{
  "n_head": 4,
  "n_kv_head": 4,
  "vocab_size": 8192,
  "activation": "gelu",
  "norm": "layernorm",
  "init": "normal",
  "init_std_qkv": 0.0334,
  "optimizer": "cautious_adamw",
  "lr": 0.0015,
  "beta2": 0.95,
  "decay_fraction": 1.0,
  "z_loss": 1e-05,
  "train_tokens": 201600000
}
MLP neurons of a small language model. Each row is named by its layer, matrix (up: input weights) and neuron, and shows model dimensions 0-223. Each number is 128 + 24 x the weight over its row's rms, rounded and kept within 0 to 255. Numbers have three digits each.
After each neuron's rows, "fires on" lists the tokens most often at its 100 highest values on Wikipedia text that the model never trained on. A number after a token or word is its count.

L8.up342:127107141089113117103121147117082121126108131151136124092177155177132076167172113136113108141121116141093130150102099100101098145129153127108122166098167113163129146120104146105106118067111117142167178139078088060079120103135106124175135129157151107146126128194151138125113144163138134143089117101138110099159161107090137157125129148144146144172130165130144148131147113161173127137139137141149150099119112144168124123107137123085111147121131131144116160103082110112141140118127101121119115131115125114108147157119116112111105130062122128125107136090174114137099147157105108103099104136143180123182133117145130090129122115121114129142144125128112087120134131132157119124109
fires on: "-" 49, " and" 13, " in" 8, "t" 7, "d" 4

L5.up112:078100157097131126102124150118059135147090146115092111132131102158142132130116133119126094141152157102143121157112106107150136155131175109147140112088117186105098120111112121093121149091154085141158099132113118109141141161103084121129170147140114126110115073140152154129134127124104149115102116121085072158119171094167116140144136155113088113118120173145109105086114151132136140109124165130149161107123122135105135178138146151120093096144127123103130134096131104171132149101121097103117163125128152149137132109137179139096161088125125103103160102115140108122108167151127157122139104115117103143158127117089167124176080124156128109137150167122141127124139115156171111130084
fires on: "." 100

L5.up261:124154114102116133152158115094125179133132160137122114091157185172161142101137153158162179151153140137122075105102125110101112106148178130129153114087143151156097150107127124126137117128151116123132100107136117093135141105123123119128132150118123102109129093138182129128101111125120149106153141093132107110167130120086090094123121079121136158144108135137147144097130190123152109154149143123146123072128113118080126113134114153132091137123117121175151151121126168107131131125105094093138151144124132158123143104139146054119143149160123121104110143126126101108119171139115163073133129156179117100202130120152081117124156120121108132130158127154127131128128133115082096154105
fires on: " of" 26, "=" 26, " after" 22, " before" 6, " during" 5

L6.up66:112141128110139109133130113109113139129133155144076108098112168137117133133135129135111161150104115124099101145106149087127121105123135172158122166114136082151109152094154148170142133094152148097160095142099121101138115100157085108109082133117116134094159134127171165087152116149094144163125126135153098146138190133112125122140084116103119140117142156123107159126121184106176148132138142102130097122156105158067141123107090106168101138145121140152150152130129104080114109110101075096133164113134143053135166105122122094118182149117124122123123135144122126149138135135089118119166130161182133128103119105145112168151120082151109141155137124120141158105130116109138119149135
fires on: "." 46, " of" 18, " as" 14, " from" 8, " to" 4, " between" 4

L5.up305:109129126142140113134101137087109118187126138150110155114138126104131099148166136112121123127096143095118120143128102128130132132132163107095110153136145148163112104123108105149131095138122133125166130172119120073156103137140125114159153122136163113131109132131150165117089116123162111156081078134085106145100177141103076146149158112117095124137132164139132105119082169151160160152152143161136156134153165120168113129157156139120153087147149113127129153110138118124153180134126116159162164177108122147139112085111148116117098135114121064133151135116118144133108104109152100145132088157127129127142104098104138194137129166112126142119116136071141148059139094130154111120102
fires on: " a" 50, "'" 48

L7.up307:116115166092138108160095088121137164147146147097095134140105167153115110128150105125156149097144139129146107111113100088122110130148147130148179135136105134162132144160110140121081154123133141110151112094096129088151148134119123126129156116131132144143135102142132133154109104139082183113109133102131138121121171068153129167175144156127083128127087142165112084099121142138186128145124127151111133157152132133101126145084120128095118128118138133119099132090117136141172153079132107146159193179142127139137130115153129107106156123076154144105149133110123117141127144146125125143182102112150100090104069134150129131097152142144117128169129158142143144095126132160128057134128
fires on: ":" 37, " at" 33, " At" 10, " over" 6, "At" 6

L5.up611:130098157126113115150095142135082136148125179110125111132112120113141116102107127103095135097102101123147112109107107119178141154166159102118173109071113147163080122151147121127146105123166091118155113105137096101129139127121155117164100109154148096171126101142152167119134129084124134141133102134103109116098160109170126149127116162119142128118117169141127139088118115129161128106105148138132176177143160115122130194133097121138130140114135121110134099111117091132113138092109110129156147117148134131139145120135162126133158107131133181098181091126153131103108149119136179127154090127182097139117086170108143104105114133145086141145141162161110180131150106161142109154086
fires on: " which" 43, " who" 16, "." 15, " He" 7, " he" 4

L6.up393:125141115124105116106174129120129149123110182122129142090117132118145139107125115126115145132156113108131075116059111118155127163169100141143138109114097114159117152105088113159117149117125114158130129100112088113133107172104106113150085140123114157158158108086139121100091087137120139131139102123095067092094165140149094146114118121135105107112116169136102172163110146108123152148161129118130100128136148116067131136124068112146110132111135169165173111147115133118142119152122108151135150132142147133153138120135133097127076143134137132092124134152117097181106130125127139109170088100180109168119118107137110168111168125147128111120124117137164150138160128131175178169139
fires on: "." 54, "," 15, " of" 12, ":" 8

L6.up81:103138130131139115135138141119130120140124147176142156123109154070146124157122133109077094148126077145127116151134094135152146133168081080138118124115099131164109165167148150111046112130145117117160148142135121126144142104133134117128124115109181092142140117163155151134130132133143157142129128122114155151084140143108109151128216090144125125125120147179133137132156096151141146112146121137106098123100155120123122131115100139159098098113158129100137159128113137138145154099142140108087111156087172095129127130119153101092112138112132130136106155109123180164132128089107115114110079161132141133083150133120160120126132133114149119148147118141145156073165110100090094190146
fires on: "-" 52, "'" 10, "–" 10, "{" 6, "/" 4

L7.up225:115136112132118147115135144127130108122130150113112104149124128150163106163116174096134161131146129061149108138085116134069145137144171135135136103146074110105094191109138160161149161122169156096147098136100115121130114089115085107129136120152113161122154141111119147114117135131120141119119132115164066159101152150138072126078111128184158130085079126106120134134147160096113129139163153144103106094127117137121141187140074134132118159137140127100152113129111105130170159157124121129126152085131171093141124154119106133113099091155145122124154105184131136150108164122125131150142119114176100164108158122108122171122136110163131143129133136151124140143135144111138107119109
fires on: "|" 38, " of" 19, "-" 5, " For" 4, " had" 4

L7.up241:120127133090155156129166105104127114111127144080122119122106130177135123168122129062156104162172128089159151094106073118152118139125130121158153177115161105147096136140139139120137133116108142134115137129098111144163161158119077144142167100157113111102142092100120123107153146166089144103101140086134137110122141084143110155135155170139126084107169143111138105103129100138125158126128148154143110111119150119070138143125155136083107152143140078143093152146135149145121118086124154113134118140187140134098148149126158098143125124088127099142143132121155108119112131164096143165175134129162127113177131147150120146157129097125113140167132126091099142133129096144123113078104
fires on: " al" 36, " Al" 26, " over" 4

L8.up563:117126140149094142130170161152147148127127175126104129104135156119140105171117129130085101093126135068088134117112104118128138153106132134109107143090169131123095129132104150114102111076092163113139163112123115161144081115090115134130133134135140121132162104108146159132083137160093137104090145101152127132155149133084120122085168166172149124168131161175146122129125106117159153128151141173106120092147118140141115123150098137141125135121151119106117140122133147166151161129161127068128176128135147061124134135092114124149136171094132109109169143084112129129133136132082114150114112150115163133115129180159130124102125150147109144170096146117135144082111112109112133135176
fires on: "d" 29, "y" 10, "r" 9, " and" 8, "ly" 6, "h" 5

L8.up557:126127097143165119112112117102083126147100104172137108084154116085136103158110152139105138132142107135163149130128094106109071163123110101094148105087158160162136164138150127141079186103133100130150147101096098138139156150126136109119144102151119128139162102162154097116145122139135186144157175147137120149120167125123102141152092136099161086135140110116178113142120101153122137079107127144143130097139095085099121162122147154088124096152139097151124143139087138136099144150107162085114142146113132095137136165144121138092178119161141102144102098117122126094146167081155159107102131123153139119102125098136159143153133117137093132141149126137111125117156145159129124142116
fires on: "/" 25, "–" 13, "." 7, " \"" 6, " years" 6, "O" 5

L5.up247:076147160154146187135116158107144118159126136131121196103127144143155087123147124112149146097079152138134076162074102123113104119149124146152114131121139118133115134086113136116124120127103116106153104130141111083135122150125105152149113134133117151094135143109136169156157131125138139141147096133149119124141114150121107107133121149097143152139136128099068124125086131084146108163134153160155139098074194127102141140120093142124155127118127103100141150111168161117128166125109104120173161084103144138122078133099115092117139126098123154148148105084149148105138175123132132140150165117110092100122147159132106128147106136078119181148140147124136156099112178151113097137115
fires on: " to" 36, "ing" 27, "s" 6, " Result" 5, " |" 5, "es" 4

L5.up52:076136127103093146137132084105101128110083136129140125080138135130158111120138113155117148169189138137109099123101094127116115122153165071125163140088148116140098137127142140112090119167132140106141148154141104150138130108126090112101154124130096105131145164131143156163093134137139141115087111135139097087111136109155132107106148136084144186172138134134165127160063159134153140129150130124172145138146152127086136115134157163133128148153130110123156080118116132152145102140142111152159137113140129159136123156116147089072145149150136135116106147144130117114138113148103111124122135114146107094141113142175117129154168120127148103092097093138162187126096072110147146099174
fires on: " (" 59, ";" 18, "," 9, "=" 7

L6.up354:113121150140138150110160098121152140136128152101135128139071104133141134181136150091110135109121121101137145104096126105111088144143109143128162146109130135111166115107138176128137132121102166125127112141111131133129123180143120112115109131144128146087121144143099138160152091116145121109092147102178129131134138147118118142122142112118141128158144158097137089124123125129129156166162138191126122153085132131103096160147145108115139100117100129130109130125152145118048101125198128116167100166121134109117133095093147140116155101119146147141145108149116117172125109187137094169102129110127146182144103125186103171115123124106102179081153108123165120107102114175137094140092
fires on: " south" 16, " north" 11, " northwest" 8, " east" 8, "|" 8

L5.up224:103116159162159152187100102077142159151134147138148129116120133104161111135136143155105110122110114139098131093139107124111089147161133151132147131109131155144146109078148126085129113111073109140132164136120074112131106173179140071171125171115168125138113101131102135152075144128135113129116126075103150120144159128097121078127161112133150146156122164145112137157110145122145161134113162143150145132132141127165140119141123128161171074137094128115128136133130144133127105115124116126192112140093146157127100094114149120092117144101138164111108094115118118110140113151129098129114082105144105131168133158158122130134185092132124163101109118120163157093131119102113160126098
fires on: " |" 91, "|" 7

L5.up446:077164105154143123163128097095137132135088142099132189125102142118148111130161109171128135137153136129119118112125083111132137124141078126116168168114158146148109156116174109124129151133101152155118150090122115124130133200144152115148133125120111094137150104125168159113094140137094123111127097101141139117147138134117134142085138155107147140131159172161139148117133149161141147155107114125159175121111138139109115075131143107114117109147115101150134116104151135154136118103124136146151172158167132187161117108113155091095083105123130099120073141126100120130113081151135120100125079130133118090140073119137133132141169133094136147116078106125172163143115084154142109126113
fires on: "," 72, ";" 10, "M" 5, " University" 4

L6.up97:115119146118135129128144139096114099123108121078122131056117134123167116143156104094148177171115111131110137139114149134139137115165131101147138127143150090148094120110079109132093112152123079168129141123124113074107132163101128109133074148125116143079150148121136145070165118138153142129138113115186117101139183119144123156114125149108117110132105135117098138111118127121155129149131123124123150134143159142094126146111077102109085100161091130156141153166110149118146165129111108100216143126116130129148132124108129155093135124121153093138105125140142122159129102125127111104163147115192109135129099151123116196156143121075158144137142135100100156141122112146123122131157
fires on: " to" 30, "." 15, ":" 12, ")" 11, " vocals" 6

L5.up157:115114147118152152110158106130096118127124121152106101099123164143166118103173130131160141143121127104119175137115112110120099166118105089152119118145167153155139117119174124106122152096160133102123105113126123124133153143109109110118108116144093119108159121135108147134143137165089143126080132133179098112154140127137142106138164129117156149099183087091151159136114152182086121158126129181151101139124105136070115133129181127137150150119123076149121114133097142118104093132137086108128088160131122159122119108145161102104178104124133069121098154124132127141151108116101149091127095173169116107145148165116133134118143069120162153120134116142135133105116117118136136062099
fires on: " in" 53, " al" 14, "," 14, " ab" 4, " pro" 4

L5.up399:076122135094123139162101134114116146125111117132079145109107149140152123122146138127120108138155146121136144151152119109165127078127166094158135161106129177117069109113117144053099168121119096112131141120130120119165123106106116119124136104124130125128145069120176166143111145139100138160151120142123125126100119098139139131092148193115099102139148168181105079090111095138153122121116159140155173145150132146100109156122152125143115078110110140117097145111120133134131198087108141135152161126127105157142127115132160161077134120123125129121099157098125117105145118123144114117136111151117121123104116114086125121166111127125093125156150163167134162131173071143141107115115
fires on: "." 70, " =" 29

L6.up237:147122142113109166125134168155126167134120094151099140112080167145123123137101103127149156110140137087114095138178091094166115130118159111085155187082134144123128107123099102125119102074100134116125128157092115149184129164115128105108113127156145116154134124145097121166126124150135128134120137125154126114121138119102126144143144172078126130170125195120136123101152156118104179155132141136145120157157097122165071120144114138082112115139126105130090162110111100171108100156131148147138169138136131120133113110105090122137152147070127131094148123106156147114135143129163152146143098137161159090131095129064103121116116141123114106127142159080140141100122117120141101122124
fires on: "-" 26, "'" 22, " or" 15, " and" 7, "ly" 7, " early" 7

L7.up538:125109144172152116159101136118134163170114181082104123116145114108131110135155176128120138091117126090153114116133103117161152091138151115127139101108159145124128112111132140149102146062100142138152143100124127161167123102147127146192151126115114088106119101134160142125082138146123148127130129097135105128113168160156125125114143131136137070125148099141092126119117128148160197117161138159149127111211130157126135169119140117126148122163118142123085139088151131141077152108104120123160119138149177106140130098099155122138131116104140147133128159079098140147123141135124161141126109134154133117121111090110122121149121138105131126148118157114131139107065069104142094100099
fires on: "s" 61, "'" 23, " of" 7, " and" 5

L6.up346:093067134163127122137127125133090109136102133151111062114116145116159136175106110075126087125177120138124145145132109116115106149149140120137160106115095149128108098121112136108103162075134100127156089132126127146149163147104108105144126164128114120119142094171141132136140141106091140119157158133148096144128158120164094175087115130157097146120126174158126097129080122130149177140130153165158123137149146119134105146130127131130109108098137120145119136162130116071127107139113093086130147138159129146112161141121164120072183074139140148064094100126165121162125161114164128143145118153145126144138130087111141113146136127145160112143121147148113148120145091142157115163110
fires on: "." 49, " un" 15, " re" 14, " inc" 9

L8.up438:113140128119113126151128122101130176164125140126112176100118171129164126134135087122155170161117129189139105113107136104108113140139152113168139122110126124127137138125098105126150118139145154123094115124109097109122143119140126098160115144135136122065162114121142140100131098145076169184127115073129111139160134088117077135106099132145102161103144160139097162135127185124148123162120146139146105151147153116138088130131080103148106092135094141141149120143111133123124140115134096128140163144121194129119090149143143073120132086137115114113137130143117108094121147175119171126181105139173163132152147097140129109107108104147089125160102128110199126119157141130111112134125
fires on: " of" 45, "-" 36, " in" 15

L5.up496:082103090144122145120142130132099145111092116166092141157111129161139109122139133122121151167120131116120110132140087142142094150132172105106115126106138108154122132164096161138151138128139165116150109156124107128116144166118117114108156141101110117123145146120116089112117117125136138104163142181138115133067156097165129108134137125115122193102152126135118115138138134115154190130131153130123166143128121157114110149115087125131131142149095123094154124133085116156165112119113131072127148093102116086100161159127149095109182147108132139077107118121124175112137148125100154097160120158117135175164122086111142151130083130146112128137157128132122116096129188158144086153202
fires on: " (" 21, "-" 21, "–" 21, " p" 7, "0" 5

L6.up93:118089124096105158121148097135101161143136123140160151127106166150133131140115132098120108130127117124160110118140086109089149137162077106152154122114178156138112096120174138109095138129090176137163155106096123125101112112169083109127090147119125072103166107130094107145143134153138150124091148088135145135158129081157111136098100135117144130144156138123135096176140126120078196177145137110116090114117180178118111104124135168112134111163139094155117126097156143152115105108123104117121096171184128140112102148161155101113127093144137155122102150105160134145166133166089126135151099132116124124144154120136128092142157123120133134138148124137127127110153131149134098117125
fires on: " al" 40, "-" 27, " pro" 11, " anti" 9, " con" 4

L6.up255:091120148089163126176097126129152134190109147162110142124146143117132131146165146149113145134085112169086144148146120130129116098116196108143129160121089136113121140140104120142113095129111136110156140132121106120161100124141156110125140118126125137158155085159113161112106124160150145109101105124083071119117168141091145146152166094185131094109145101118098167111118115127171146129113160151155104106151114158133102137121124135151156101122161139126149163076129098164161158100094124157131155153144145113133101113112125132116135083124114124122112126131123167152132125159145095100137067131125150122125158093143135145151112115112098097139136138138147134070125121106110077181140
fires on: "'" 96

L6.up522:099109162136165126144129104099103121144100147102135119127059105096123123172115131142132152096141081108119081144118136074144083088131149091138141144138107133090107139134107130118079167121113122107143124120124131130148140127117126104120118130131117124102193148154115181131110121093093150189121139118142104118117113160113118129082141165127085131141089167106129092103126150087174136174112166139122154123167145148127128156192096127106153122161123129139143086132119124172102133118196136131121134121176124104114115130087098117095143133156120107113113107124111121167140137125124113134110137143151117121142132106157124150142129156141146106109101147089112116128116085103102166139167
fires on: "\n" 17, "|" 16, " |" 16, " and" 14, " (" 12, ":" 7

L8.up106:135101139097134118095134160112096170111115137173134128107188134123182136157123123165103107172172125140109107151139083111080098120154093098122140076175120159166094139157113144131104170135124133124130136119111118106127115118135126104119154134118125137124174119136139115134140107121097188107125149150128078152097164118124130131095068100125128128125175132135161118150147115117152158146137140098163168132124169118087131119112087119126120105167144121142137135086132129147114158129131100107112173170130135125106112162137114124081124150128139109133096099154141095167098136098094106084148115142200121156110086118118133138117144145134124138166115152129121124093102129124153114135155
fires on: "-" 35, " |" 14, "." 12, "O" 7, "P" 6, "UR" 6

L7.up16:116111103119139123117125119116131157122091146098088153098097160186121101086140119157140123096137128110144111117106125101143134118132146135166116112144160147172118149092118137117121147111113164113148164144121140132151157147094147114141107121137078131089129104128154161126128123163091163124111142104147069127095170115117130144095127155129105133105128139140101138126125124115135127142180167148171140092112132127081090162132116157159127122083089169139123116123130141124097172098178095054120163098115150160111129111139139111083176113106113116111157136143118135148142177114106149113129117120177112148161129139140101109165161105100130123114158114124144120130087161157140119070136
fires on: " of" 47, " that" 30, " as" 7, "ing" 5, " to" 4

L7.up408:068142113086133154162129091087120111137139144125109110089102146135119080135138099194140143141156108140083155141147120143118122148136133104154087115103106104128109167108107131127104093087097137127146158159134117099131133092143143078118128107104121138115119161147162140163093134145121150162063105113109111118135173078145073140139138160170121169139177116151133135137091123151168126155168143147175133100105152113100134097109144158115099157134129159101118136118108130132146148078112096113109145072138116122125120137111136117099129111136121109125123138122139167113156100139113146127142134090153143096151120093155150121134144110167129109139150138162156162114115135110166126168131
fires on: "=" 37, "," 24, " and" 16, " di" 8, " de" 5

L5.up530:113096123098134122096132098106084163161058137102088113113119148146118114148136115104150142100124135139114139122120087109133084134124163120158091181123134162169120127137082090117108135083129144128136131147090119126153128131110113123126133169120089108113132131122110139143096133180095157145110147123143123097132159103130116173117155129144098164140169143141100120135080160129165151144163131120131171069142157145148107142116148167122148133172104115110111199087118148120097137093159118124135169140144139134133125153087155113108164090090134103119144170115139150121149185166110145129131114143124110138152157116115122093106125120154081121147158124123124119127138149155149122100155
fires on: " of" 52, " to" 13, " in" 12, "-" 11, " (" 6

L7.up622:119153152118137153121102136138110198138137138132141132114095160158112107132134153113130147119126092092131134133118111105143118105150160139139093112137156144172132131068162158082150110118126123157130134131156106097166117129148165145129153108108128126110111094090142122154048153185064128112138162118122139148092121135136135120148148128154104121126135164132126147153101169115157157139162139115172124101136135129101127166098093128173115115125088127105144090136121111087129137091102092099159132150110139138082123150100150110064125098122137104104145130147182078157113166101135134114165108135163149151143129144152130145137148084157129172106146120118132098143127130106111138127128
fires on: "′" 64, " |" 11, " al" 9, "{" 6, ";" 5

L6.up138:113120114118135117125135145118127147167123187131136112091129145097133126153151128156083128157115144105136125087109112149126095149184113123130109132099093139138118140140089094101125203124139182161143132113140125119114111123161141114178077170122118133070158107129113106102129101116122153132127124138120104137153155110147086130092148103119117150168152152109107166183112200113144166130147133133139155104147170142176121126165075127112140137137142128158103098166133141097152130147163108173141129114127129081091136142111138112103093107105147132079168115137122136144095131152099089135143095121155144166110115106120103144120135120136103111104087134137160137117120135127145155141116
fires on: "-" 40, " of" 21, "s" 10, " |" 6, "th" 4

L6.up450:139155168074131145151106133152149175148124170124148127106136102126080122138183136177125147090158133150121119130130119133110145079140126137099133158103118153137151175131125077125137143128093133121140076072096122145130117140144121137121102167154134159104140117143103137123080129154114151103112113121139109101098159135110104189105116102164113103149164112110095129078153105152122120145141124142132135135152152155153096121144104142100172149158117181127130162122170118136086135108117142139132121143129169092145114128114134075116111073123139116138148109082127110159094112140140099108107071142138134104096156114127104127133123106115116119157124134117147106095143139159160079160117
fires on: " of" 29, "'" 22, "x" 5, " United" 4, "af" 4

L8.up60:114126127108147179119144109120135158144099138083098091113099129104127121145136183114118137117146114141139140150104122123114115146120128142139112149143128158112121095089111150124146071065095123117122134132106089120135052122094125110112144140155134123088124067105150167144111132156082137131140144111171133156134146156126139111100150160154126109152139127112088122123136133094075115145137132123145114078140116156119148117115101127101154108119110132118116197121131159095086189143136113092156105137130150091149105139119140086155107162138126123125150143124138136153171168136134145157160134149159149095147161183142076115104142121139136115166122165110135113120118093140168108128136
fires on: "o" 15, "r" 13, "t" 12, "c" 11, "d" 11

L7.up246:127111119096150128206132084125098142141082147119142108094125164144111108119141118178106137127129108098099103133138103139088099117114135155122110109126132125173109127120103123121165151106169114121140105095114105125133135152125137122139145106131082131106122102211121158139122149152094164119082139085106117113094155120106133089151101136148155116118145123115152105133104172106170175127127145185158180124144106113122128123142131173123111153149106150147120108107104128133107149098153115121154179110103155134139140168112160081094159110146124111143134113118128143161129133110106135160076126124180108125140103149127116115145155139113142166108133163130143171125095078144133146113111
fires on: "," 45, " and" 13, " with" 11, " while" 6, " for" 4

L6.up10:092137125139144141093096158134116144092079133145114119109172135132145107154162109122106112109128125094101104146128056109156110104207100103138119106098111165103146132169110108135101106098104178140126101105130123109143141159142152139139123150150100100118156109140145110144128152108111129132112106127168125130126118127117096123104163121136155125153130143132101141185081133171150158173129116128095136141147177154171093115126092139150140116157102103110144128140145111089130146125145137124150107127115129118121108154128119110114154149100146100124191157141114141124131123139154096098153104145131124124069164155155145157121122069098150154125127132190166121151154160146135090148138
fires on: "s" 33, "-" 17, "–" 8, "t" 7, "ing" 4

L5.up491:147123083129157139092130097095138127136145162095152106100147163095145089127129131111136118161128131140132116111089099130156128171148113113134109106131135136190141122106102164146132143127137157148163129122098104145161132138172085094121150160118140130103093136143098105096099138144124186108095129126163067127103171115146117143122111109166157147120160109138123176138118162140158190128162150141115126135052147115134127105149130115128096132176102143105130125188134131151138114135118154126155141118126129125117135159101129122093171143087158136096110128169150116149115100128107170158156118112120165165171154121122105145156144095107124132118119135152120149091086125135144126122160
fires on: "–" 23, "°" 16, " (" 11, "2" 8, "," 4

L7.up561:131162124082107153108144096072106177130132140111110139110077160145120120091125156164170139132150170125138113076077154142128126102140124117149122125147141144144138156159104099113102092163128149118109111134121092114085152117152133112127138089134135086148125119128149147092103115163108149156138121130116121067165116102116097120137120169137115120154109154122140136127152161161128118142129118163128130147154107122100138129141120117135093143152125145120130113113101155138172121135140118087115159149145126126119164140098104144130141142110142136140153154094119118175119108120137144131067108102147136127131109157156063185110199115106093129116124086116170149138123081103146089076141
fires on: " at" 36, ":" 8, "′" 7, "chn" 4, " Pal" 4

L8.up513:128116143167125136148141116145093121160082114116181074163132101119133111162133144106106146094101122094154101128125105116119133108110128120097127156120143136117076116154151134131153125136096120123146142103131109110159171144124122120098105142133147110146169162126124149148134137149135143244130083056118133111118115146119141146120132158093127124171121131140124084142122106136162139151154141171093109136140144198147108109141111149112139120149107140130111093157115124156088124123174124120190138164150132103126092121125054144125129088149121099107110121116144088120121138130132166127132098161103109127136134112121155128113134121144115159162132108137140106146136113098159106130103
fires on: "\n" 63, ")" 8

L8.up589:066122092147125149152126145124170145136134126122138155139096141123122104141154165131113151126152170107116081123110096112110111161115145121129108126123107130153118152085101124140131169084104121128120146127152093114129105150139110132102112129096156141117096152121139109172161122130129110122115148102106118099092160112112123153137099184083105120111147149172074153174127130105137127160173160133098130123149125127107169107089094166133122152114104104119149108180107109128118124170113096155131161133128125177159105102155151127101114120104141111083161103189155136103109098118142135104140104136144100129124101119070141138140131107153148102145159152122176198125121150137138106128114
fires on: "," 27, "%" 23, "." 17, " |" 13, " as" 9

L6.up220:115122121145161121145132130102124167137098172126113117069101148106157128183145112139116138157112093132155114139156096160138088111151121096153147138096139134108100135093126109127111158101149124129127141139111110138115152158153126108135137134118134146121133086130137113128099142150141168158109134145103108132105147119180108179100124132126138119105169145189168125129104115143118195141142154155157135126121157096134103116129122112107122151170142080128070132067106169123114166103102098124081143180123155075161143123113137100132133112125130120124087131124110087146108126116140142164147084151177127119111103107125145136147153131118125112155143158127136141096156128179106114180099
fires on: "." 59, "–" 13, " and" 7, "-" 6, "," 4

L6.up145:118145095140121154123161141097092110122165151102137104104112138141163128163123099102128144148102102152080130129079108155151135107136133104105093154088154097100118120108140103153162115123113105113132130118118117124113094150127152111109079163142101187126148106127091135106179105138139128123110100151150089120123124132147088153106090170120127140101110122130148151146139132093120127174138136129167129147155105147104077127117084129100102099147102126164118142135131071123140113158105093120153172123132138112145141130133121129113129107168139108088171167152166092133094129069147114117143114162148123102134153115132065136188151116126105162145121139112146144142136135103096155170117
fires on: " and" 59, " or" 12, " not" 8, " to" 7, "." 4

L6.up520:091107143108117140142096168124070123152102121158072095111104116114179118160121120103101086147113135119141132170126133059127115142166157086149160143110132161099103105108125147072090169091141090131128133129137121097161132119117129100116135144121155091114144059150162182141112144100102142140144136142152085133117145128116146145063129146116131150149096153159145122105130095144155132157148163121170166139155148141114124140104141127139120092106137113143124156165112133113146161084135154113160150106132131142134127130120143137080147115153115131116101102114140141130094151141162124123150119134150128115156107116124147109132127074153099129156127180139115122124137096156153112135085
fires on: "." 96

L7.up154:114189098120144161143118103114126132131145141139088183115117131131136078116174125141102159113135116125111136113107174095093152117149135129177109089131116123151101158130141137134083145150155107101133136126135116114165118173119130123160080096121120154156168114134145180117123109160119129135118118114150061085107140078131140110149136122126151149134098124129133195152127116101130150158120158141122150148100136109129142140169156099138122110081135105125167154131118112138174131121124130095130155123123111142109147114140101099084145162090134137124148148142133143092141127091147095139110159136148091108155119158139127167188103082166135141150125113134171136127085122136097100137171
fires on: " as" 32, "=" 17, " at" 10, " to" 9, "Population" 4

L8.up166:094098122164145159109142135134102113134129147068153168086166085138101142116137147089112152105126153089153121130118138122118145155149145145140111139112098076131136183114115141122117155101113168099142125147121126100134106135133075134153114138130151122128143152126137089073136078114121113145135118095163141115125106169101096096125110122111108146139112139116124154141124127126155111144195148149130156148121126150093164164150120101087096124129117102090156104123143104127115141127160130086151095128104182114112118114133098147147143128114140104133144117147178139144123213153146149142126107135164130137105091153117122156087111108105119190130102123108114126114174132124100104168123
fires on: "|" 49, "te" 12, "s" 4

L5.up551:106155085089110134122118168109102096107083156102146155110138099123169112102113145135124102120128116106104112130150175148145151148143115095138127144131183144096092132154156140120116128160122128113134143127164127110109131111141123103127108125096100077130166139113141164139123134123102139207129174110113134140122110140139128125126170153106118118147142124149120158158067154116118131125163152124133131100138147171126136142149104153145105095143103152141149082134120110125118095134139151109176131139152154118132119149094117125070149130165127102135098150116161117180168179137094100110156129117167132143144114157149126104164173142122169116105078094148157178143128076119152112120130
fires on: ";" 44, "\n" 24, "," 14, ")" 10, "\n   " 5

L5.up79:111127075122115146127113118109134126155162146149127098126163136132168105121147149160159115211119112137104113137142124155115076114123154114101169100124149116151178120110148149119139102164129161115141143126133103138124132110159103097172108150090144147107112128135092148087119104124112102153129114098079098133093155124100091104115090129119123182133144130147119113146133137065156117186156145164143166152132138162154123106139114106126135101113130187163136150080145130103139138138091126128139130133120178116132117117140135096095107141116134199132104163107128111126099125111103176102119150149149132113114144144089121176123164140133119136090099123098137130114120142103120143094141
fires on: " |" 30, ";" 18, " st" 8, "mo" 4

L8.up23:093141078140147139095142103118118171106119114080152165114104146151150147174161141127118140208174122118128147105084076134163136144125098101148160100085116113172107116122104099142134119129147108134118129167096114110117134128134122118123108152141104129103162111107116113111133086173090110126106099117143110096147140121139130164141130137081138136101159159139106170166093140130103142134176146130108140174097161127061133114144107140131095120165143078135137125163141149136139128152117098132128167165109117108106140143119165128099141070097140120091127123135170102142141161149091154112150118127150149122107132144120138138128136100083112109153104115150146117107156117143118124108144
fires on: "," 68, "." 10, "-" 5, "–" 5

L7.up423:118086124140150099178128169163128133150090152119081147112138106071156096129106156115122156170099149128119117162108124106123112118150117124093097109082126135120119151151129122124134152068142151134174100135133111116145099121116128112165094138116124132133147132123136132111093134190120129153139085098120129106106146094129139174107139140111147119140144179146105109102125194145145175116150128135126115125140119127147133140134134109139107130166167120097078114096093105114123172143137060143101146142121113108162133080127133090119155121134134205113111135094135126148117129095149130141137113155149110122093086142110102133113162128139113151128157177129113168108154147102138134164111
fires on: "." 39, " and" 22, "s" 13, " On" 6, " to" 4